MLP neurons of a small language model. Each row is named by its layer, matrix (down: output weights) and neuron, and shows model dimensions 0-191. Each number is 500 + 40 x the weight over its row's rms, rounded and kept within 0 to 999. Numbers have three digits each.
After each neuron's rows, "fires before" lists the tokens most often just after its 100 highest values on Wikipedia text that the model never trained on. A number after a token or word is its count.

L6.down1057:522517445443495504482451519492578471495554526521515503497499515502510528461479474437567523425554517475530488506466532577494550536550495554529505538543435497549469432552508458445523481507493501451511470467524564520490566478489472465403451477495515403518524537484475579526458503504444504551431442526527481496514569516522529472479583492497532496577555566487538456490460424550546534541501477495474505514520531429509519468492526447519548542482501496463524470518555475462551508470486542479471530495510516512446566473489470470568553636517560436513492444489552445563462489506443514491
fires before: " |" 32, "-" 8, " St" 7, ";" 6, " S" 5

L8.down467:491485491492473462493507518522526507522522498474533500491470514528487522447506525488855480506538538475483523459498478512516515523489478483500445519476503486492496468526497533435463517529501440478499505483540491512494551514502450552430513518509502521512489535471490488495513498506477504446507469463518496513439785449498462463479436473509487533524454515490512517523531537489475527482524504533493530525501539473459496496498497510505500478487480507457486525516499549489497512497463519479484480526458483515534496499532528504478492469469531491527490471492501498482460462526487537484
fires before: "0" 20, "3" 9, "7" 9, "9" 9, "6" 8, "1" 8

L8.down1227:431542444458454460493472537535495524521442567503518573530475515467498464477467464485220465531440481475480503501472477527469497503483446515513585534478500462456480502492464484499500491497490563529456487478489543534481566435496515468526446502454481495528432445482543505508567490490476498540510497522505482488480468511517500554494552452481469533516541546489475529483531500470500457512541508500533483506476549525533549479491427486485479500472520562493502369480486525499444494415486510557507476477557506471449470467429471489439481479530498523421475599516469475445455492535540547501
fires before: "ear" 25, "7" 10, "9" 9, "8" 7, "el" 5, ")" 4

L6.down942:513514493497558500483610416452469507585474550532502426414514457540519477601476548552494464485472528523519597524537529517525461450573455403415604433484468534411488513514538552592484511517520497522515533499471436522481580449451494516485460488529514543508503491543533533450465517471524479514565477462496443479450529513486482509412485504507472450486507495458501585494505537538433491476537514462487489492516523512522491527521550556504431528498470496506448481489460529490491490466525508572554469538500567521528500485544534542459436483483442560469516485513552497548484447464526590482
fires before: "0" 14, "9" 13, "1" 12, "6" 8, "8" 7, "5" 6

L5.down1147:509524480547511535555545494510495505511545497526484457612529607493478536501423542565494468586472536439465518437420511495417530481509525502429452473516525532565523503597425474483448529483520478520564597438421495507547471483491474553458461539509512455446519469525506460514483517510511510476415508507499517509507512496504493469528506519597545489448602520479492482513546467491527496483572477508450482475532472560511526475508533466545514547482523492466425509535483480533451460462512452528558522495468578475462590483520571508444521553525537493452437470514514475491431505488476538507
fires before: " |" 20, "." 11, ";" 7, " |\n" 6, "-" 5, "–" 4

L6.down1157:510486447490500541492459485474429535426493502520506442488473495424525528497512493462516515491462459480519580562518484483500459454572502571449530445558448560457451490493424505545443508437466467525525485565572526549517505577473484501534505486497530527588538527566446503529517510471525471499585464520545456487477587479483536531539513467507562544484455491513551489510512490531535515449549567562458458564439443452505427482506485574478465493478491478488473540538455487410509625448510441540500451512546460489518494458511500536445504541508470459484482524498518464464463534518576523484
fires before: "–" 38, "0" 13, "9" 5, "4" 5, "6" 5

L8.down1057:507560470490428461480521547543480500491526484497557510504484508450529518483509512438402468459467443512459533571495445478459495494535518538505677457565504468508519546546491581486542512526580509463577640473455528533470568505517485522546472516444475529485477452557519489532443455556392502490479482508500512502491583549528540453524510492517518467449504557567516549513497535576508450516501461472544480558459513533498526484518556464494474452543535431517481436500479554442492463460445496456492515508530521480534546449444488513387487567505488511460490545526502484492497506509509533456
fires before: "2" 24, "7" 9, "0" 8, "9" 8, "5" 6, "3" 6

L4.down102:521445483518461512452467462513531479511520457390519454536475510557451499528534513511547519606554535459531543474475528491465510516439484498508485467525519510504590391455516465528457600452534454480541530461562476520530527521441513401537511542455586534556424481420446461462532565513524482525517488535430530521470516505543550432494490467460524496555551556542515465436444450493538431537448481501504544493471447523548514500465484450578471566413444472468515530547517506484506487558521518477486448520453447502424545524434485470529483549520466523482496529478515486536490522516483466489
fires before: " " 75, "e" 5

L8.down47:516511492474491484504564500473486476473499499515499537497512501482515479477436499476014504533462505484510516511492513465493482503498490468506505504486463477451510505498469505474514468526474546527514538484478508513506550498506464475503458462432441503494489516530521495501550516534467489446460471532494489519551425521502522512544515511505503504492520522515505516529511514532509479493473449526503508479514503483483506479551477503474531485514524487515489526488482493493493508495505463530526499493506512483491466477497501497451477518521473485477504498463522511490492463528529483516
fires before: "2" 31, "9" 9, " \"" 8, "8" 6, "1" 6, "7" 5

L8.down797:493489530497529519532579555540555476468441526472468482472495498483500541497567514553754477515499455467515516436427474408511536531515473545526525506474519472489460473496494512528447529553538489517518492527523529468477454493506534537445511490561499430445471484502481503554445504472440404516485522501514496498411731522571510504498482477526510548532476482488508549490516462458467528495508539475512558507516537542523500512532475548552502479526449525491539465500502521446462489480440536532534506531533486460471493468493511502473523480505491463537537511505507470487530491533512524508
fires before: " |" 26, "|" 9, " " 8, "″N" 7, " −" 6, " (" 4

L8.down116:482531519466498500506591464508485537558516509516529552513492469515503487499459453512835482493494566506503457499509452481521488473536472522451539483538463509521497510492548440470512473485511508526497441526501467533483550561504539521511489515453527569479484478524462544451493488530463552470533511500452529502496701527513481521467478457466469518543509515501537478511529492513570506470482429553512526490518544494516562448463451499471488473426461483506523463512487507506520495485505477498483466512506461485580487514475498546532446485484499537537521465481504499539498455492563499501
fires before: "8" 16, "4" 14, "5" 11, "9" 8, "7" 8, "3" 7

L4.down84:540495559508476472480544495459500450545556493509527453439490519486524479452530436525360499529570441503440456516511537503452550551542471573440530533612432529474521563564536530484471455478509450476449482470516494507533470571467513522496514467444563490489528480479502522552516556452520487545448461507496507515540589502488491478577516460513504521565527504535483569538488545552478463544497497498487509512574449543538491473470505472492494547471445490529538431516459533569459493519553473443376478446425516515547519494518506476363487480529438508470527565494518489486508481457496605461
fires before: "y" 30, " |" 16, "ing" 5, "ed" 4

L5.down807:534442498471573513534556494523507535433530492583484480514473501498479426527510538587551480481452572486525546519477538428533503520521524524472465518522481516520539513555484531519536560520505516505487452504499485470486553606469503562455540486472488570494475441459507478493495444447558482525460479536542517483519511512506539543455459550457457397451470426424562542502569453540514470493505479569554502475503470439545478506479454526530473525449564489512535597506484493520553455569494534579475472474493547535445518424490484487459458487400523452463459476464523543567468521545495488553
fires before: "9" 33, "8" 11, "7" 7, " |" 6

L8.down344:471557471514488557509595539549514462516410571488482526500520453524491513452486503536725445517496520507517504482428469477544469579515469459450514495519473510521488491505490462528485486491535501522427492519460465506489489501516489528474458473534432483459468544567475578561371507514477482465509519505475516488469607485411441553480461506481460535499493477521480520493505467468546447479520429478534527502479572564562544522490469464503529509487518506524489504531553475491524498490403500582520492506492469560485478474540526573505494460475488525493466517536531473498426492519530500446
fires before: " (" 15, "5" 9, "3" 8, "″N" 6, "8" 6, ")" 6

L4.down593:487472472490478426437539557519473532449538493539479485569529514541469496511472500505613497549533508492541525457590403518533484504572492495518472540424491549480503437601402542492474473486486548478511557474491438480467455503474462438511505536491439488479591487513513472460561526510548466453557476485524490517503432561522561514512462526519559464518495487476517517480511462557552584480511517453502495418457516516463493504488487492526470476568492476541473521487500480509493457485486441539578465455482448518522496492481550513452372502524560454562524455459549514442496546504519428349
fires before: "1" 16, "2" 11, "0" 10, "3" 8, "ale" 7, "6" 5

L8.down161:587497518515527518532523491467541431418587417500516425560502477533508522474496495436495580461489473490479522499500513445454495462424479508539436520445497490485503517515486589500469532520432439517582587524480583518480541568538521394483533493520527528507485494546473485537456501496409429441468467485476474545522502465540500390550465551487560514452519513482554532508517539561399505509481515556491539504541483485464396468565494496451440562528566449519474601524520442475502479505576472477509523467507554553511428454489576470465473519525496513540499465449502516484553549522487493558
fires before: " |" 54, "–" 9, "," 5, "s" 4

L8.down1021:564496509502502427444498501470497555503539502476552507481498498492495529548501485470138483523505486517474518547583487515485469494465510492477507454544483489499485525528494505504524516502538437459509557500518464491539548501438443494506575471484530513545588552476497513455472476500511536504489465486525488499495551513459484503502486520546493472472506475553522478524518566517475490516465508457497504508471512462493475496462526447518489504490507416512456520465516528477501526532492469461484541462434543515535552485513478514497485526464576472513475510495439566527495498483483543501
fires before: "1" 35, "2" 22, " |" 6, "0" 5

L8.down181:531431548441465542469603453403517446469564466533536520509553465500495444445451444472563581451493595470481524518470589471479550480524476522531489485455502534497492548503514561424477497506438504491491519481519522448453446540524491451476492529483508539458475516445497522470550479449425469492534476546493497513536457536571493462517442477514554528550488532457505514515505534477479479509519498588463471443589473521444528525534543567487594468548506485529498558477485523507473497552565456480479549572491555455522508516487518495492466568555495478487551414458552493469565492552553497546
fires before: " |" 28, "." 14, " |\n" 6, " (" 4

L8.down204:538557493467407486462502532499510539477481491488550491513467466483500477455509551529209440535522504503500571454447508478523514534523496465499528505474503468450460492520486529497515480498527456526498589486509452540492576473446431485438526499532450496489527470558503524496435464484514506413511487551536505519555480536466486476522516463499447504502454515531465528497535590489458489514481552461545512501519508548459529499446436494436481469432511462512526618431541508486542546470486439471487518472467529500533493475525551523504521534478506470501449480494493537496404491476503570460
fires before: "1" 38, "2" 30, "7" 5

L4.down199:452485511551506449484462553508480495502455501471454514509473554467499474459537467568451525488430574526475558549522496492448466556485511494522505517582459505526444542436457518502496450502443539482494527457503449520514488565481541569498535512505516496436583496453459521506497518538484613511503511583450577540455422544506543520483479498513477454452550530536500572417449442486462439496492493455514509394561462482528490503539492487540413539516559524533464519458472447513465463585446577548458515456527457493495509526509567494447442545466430456491559481563453531487548492485523457486
fires before: "4" 11, "uk" 9, "7" 8, "9" 8, "8" 8, "3" 7

L4.down404:553471533470483477498553450510493455512540514461460510530563494545447601534567462550537469554556529460518559483534468532449474545481507503566395493473535494491502429482475447512568604542436506502544482544524451513519532525433419482563483598487529552499496498544447472518491534486494486419441506479465518507468497510493504501430482574447508431516539533493556484491581476511503446552477448551436578482524480407514496486466408474527488514431545492542476580536501462456540490514520529490552538515488468470534496491514513507544534552520466467515492482499508488501477579529536469466
fires before: " " 66, "ine" 6

L6.down273:524466495580519490531479586512511499570505468471490495466569504517454481486501464483496555480478557521603496514485457490509544457472473529457496483541478481513484521494487509489477533489536533437545462454394562514504577517506492563466514457534544537515516479440456525486407480499528494540459460498551467479512637550512494474524473484504494525498465539491498441452525428489562446525541460429453581464473531476475545536445477573539540439499483487507520570529556404467522472555540544501475474420526544486452491476461494529542516542461456460491487475521483490560501446489548541534
fires before: "1" 26, "0" 25, "2" 13, "9" 8, "6" 5, "8" 4

L4.down1100:525475446473498489516469452481557465472524600515522457490464548504456465448527486530386516541537483453493492478508548472516516495491507483562563527496536502429484526504487498450456476485437529520515484500498528525447515540472542489484531414473557419513466460406532492491497514503572501604491503500552568470513570480548533437548493389464490502535541420574563480547404470574498464555540466431553573461462520478496464491496500506483498574542516420435481405513526531549493490489492480472512508468496541439460486565464559539534486545516477446536485498536482540423508476522509464544
fires before: " |" 46, " |\n" 9

L6.down957:513472428478464488475495462411523500469487533507470455509543497513575481440476473497429494477552491449474486537523438465549461425495495502543462524518468474496491490426404578474454470548451490465539509486465470444546535526471476549528535461536451534488467459537512482504531474441469476487497482527530400505529497421519472485529549590439481502527559487530486506496440501500530614532478502553497537469544451522463452524431515504544494493478505478446522473505443529508459523494584449517537488481550501394595543597502550445510548577536482524468523499466528500448507467511476479551
fires before: " |" 36, "." 28, " |\n" 15, "%" 5

L5.down962:582539491537583525522504552460521501480475529488442584519470466507491549522504354519524452479529538523564422465522608523476492472532496515469438539542543510503473453484499483550497555443539554463519495509523459560410503509455572498480539589482498500467469509470502492482553502497510534507491519536456456450533521491460446456512473516465463536455510504492494518418486494541493503518575488476491484546554474564510494526535525508585499471568449521472511584495506495422473478443495481575530520545529582536485503464514437537524473557538505514602534446480543562496448477553504487519
fires before: "." 22, " |" 21, "0" 10, " |\n" 7, "1" 7, "9" 5

L6.down631:528504471496511523584462484498490512504478477534508454407511536426569487462557519515465525457521461417444483522571536483545524506611540562524501528507519463498501541575464486488545510543543486480544479463503515524555484519481494547494509517561475449474452558481481504488518528476443512572556461618491453518561526460511504499475542517437412620485520515558524502492522456512513578474480536447517479501512550461440484503473513501461535494467544496505468395497484545466549520470470459466545439514462435473603488524402503519504467543445467489530519474498482493402508542497446450499
fires before: " |" 63, "9" 4

L8.down743:573450504494499465471516466461556539476532522491557490528484525510462492509457559535132481553508534500448537459537504401478512513485451479486436484533505522470512526502489461560519517512551522540460544511447490454509477503486494510453517524492489485482521510514529444531536547481485473398505582522527508513513487497462558504507477518521484485557489529504500491530541539509483489526501499516500509507490528520490478515540517503498476527490507450521519534468523507439553495469490501519492539506547514482484484450513481486483511534487514464513448423529522523529450501491555525478
fires before: " |" 18, "1" 13, "5" 10, "3" 10, "2" 9, "7" 8

L6.down718:536483485483457522504545512488630420538522470468546434532549429491476477472532512531478431503441470533570532473427509568457493477540550512522509500481466523476473508476524445444432510508523496531487512508505446470479460482495482405544553518539432480506487444501491570550477477487508459527482522515532493468504389498499506443491494487511554497556558504449513566512546455520478489562570526566436553541398444529516473498511463546504427498579545449502458572588474558549488517464597517582470503498432482572526511500492509479455510523525464486533483466470545536566455519514541520519
fires before: "–" 28, "," 22, " |\n" 4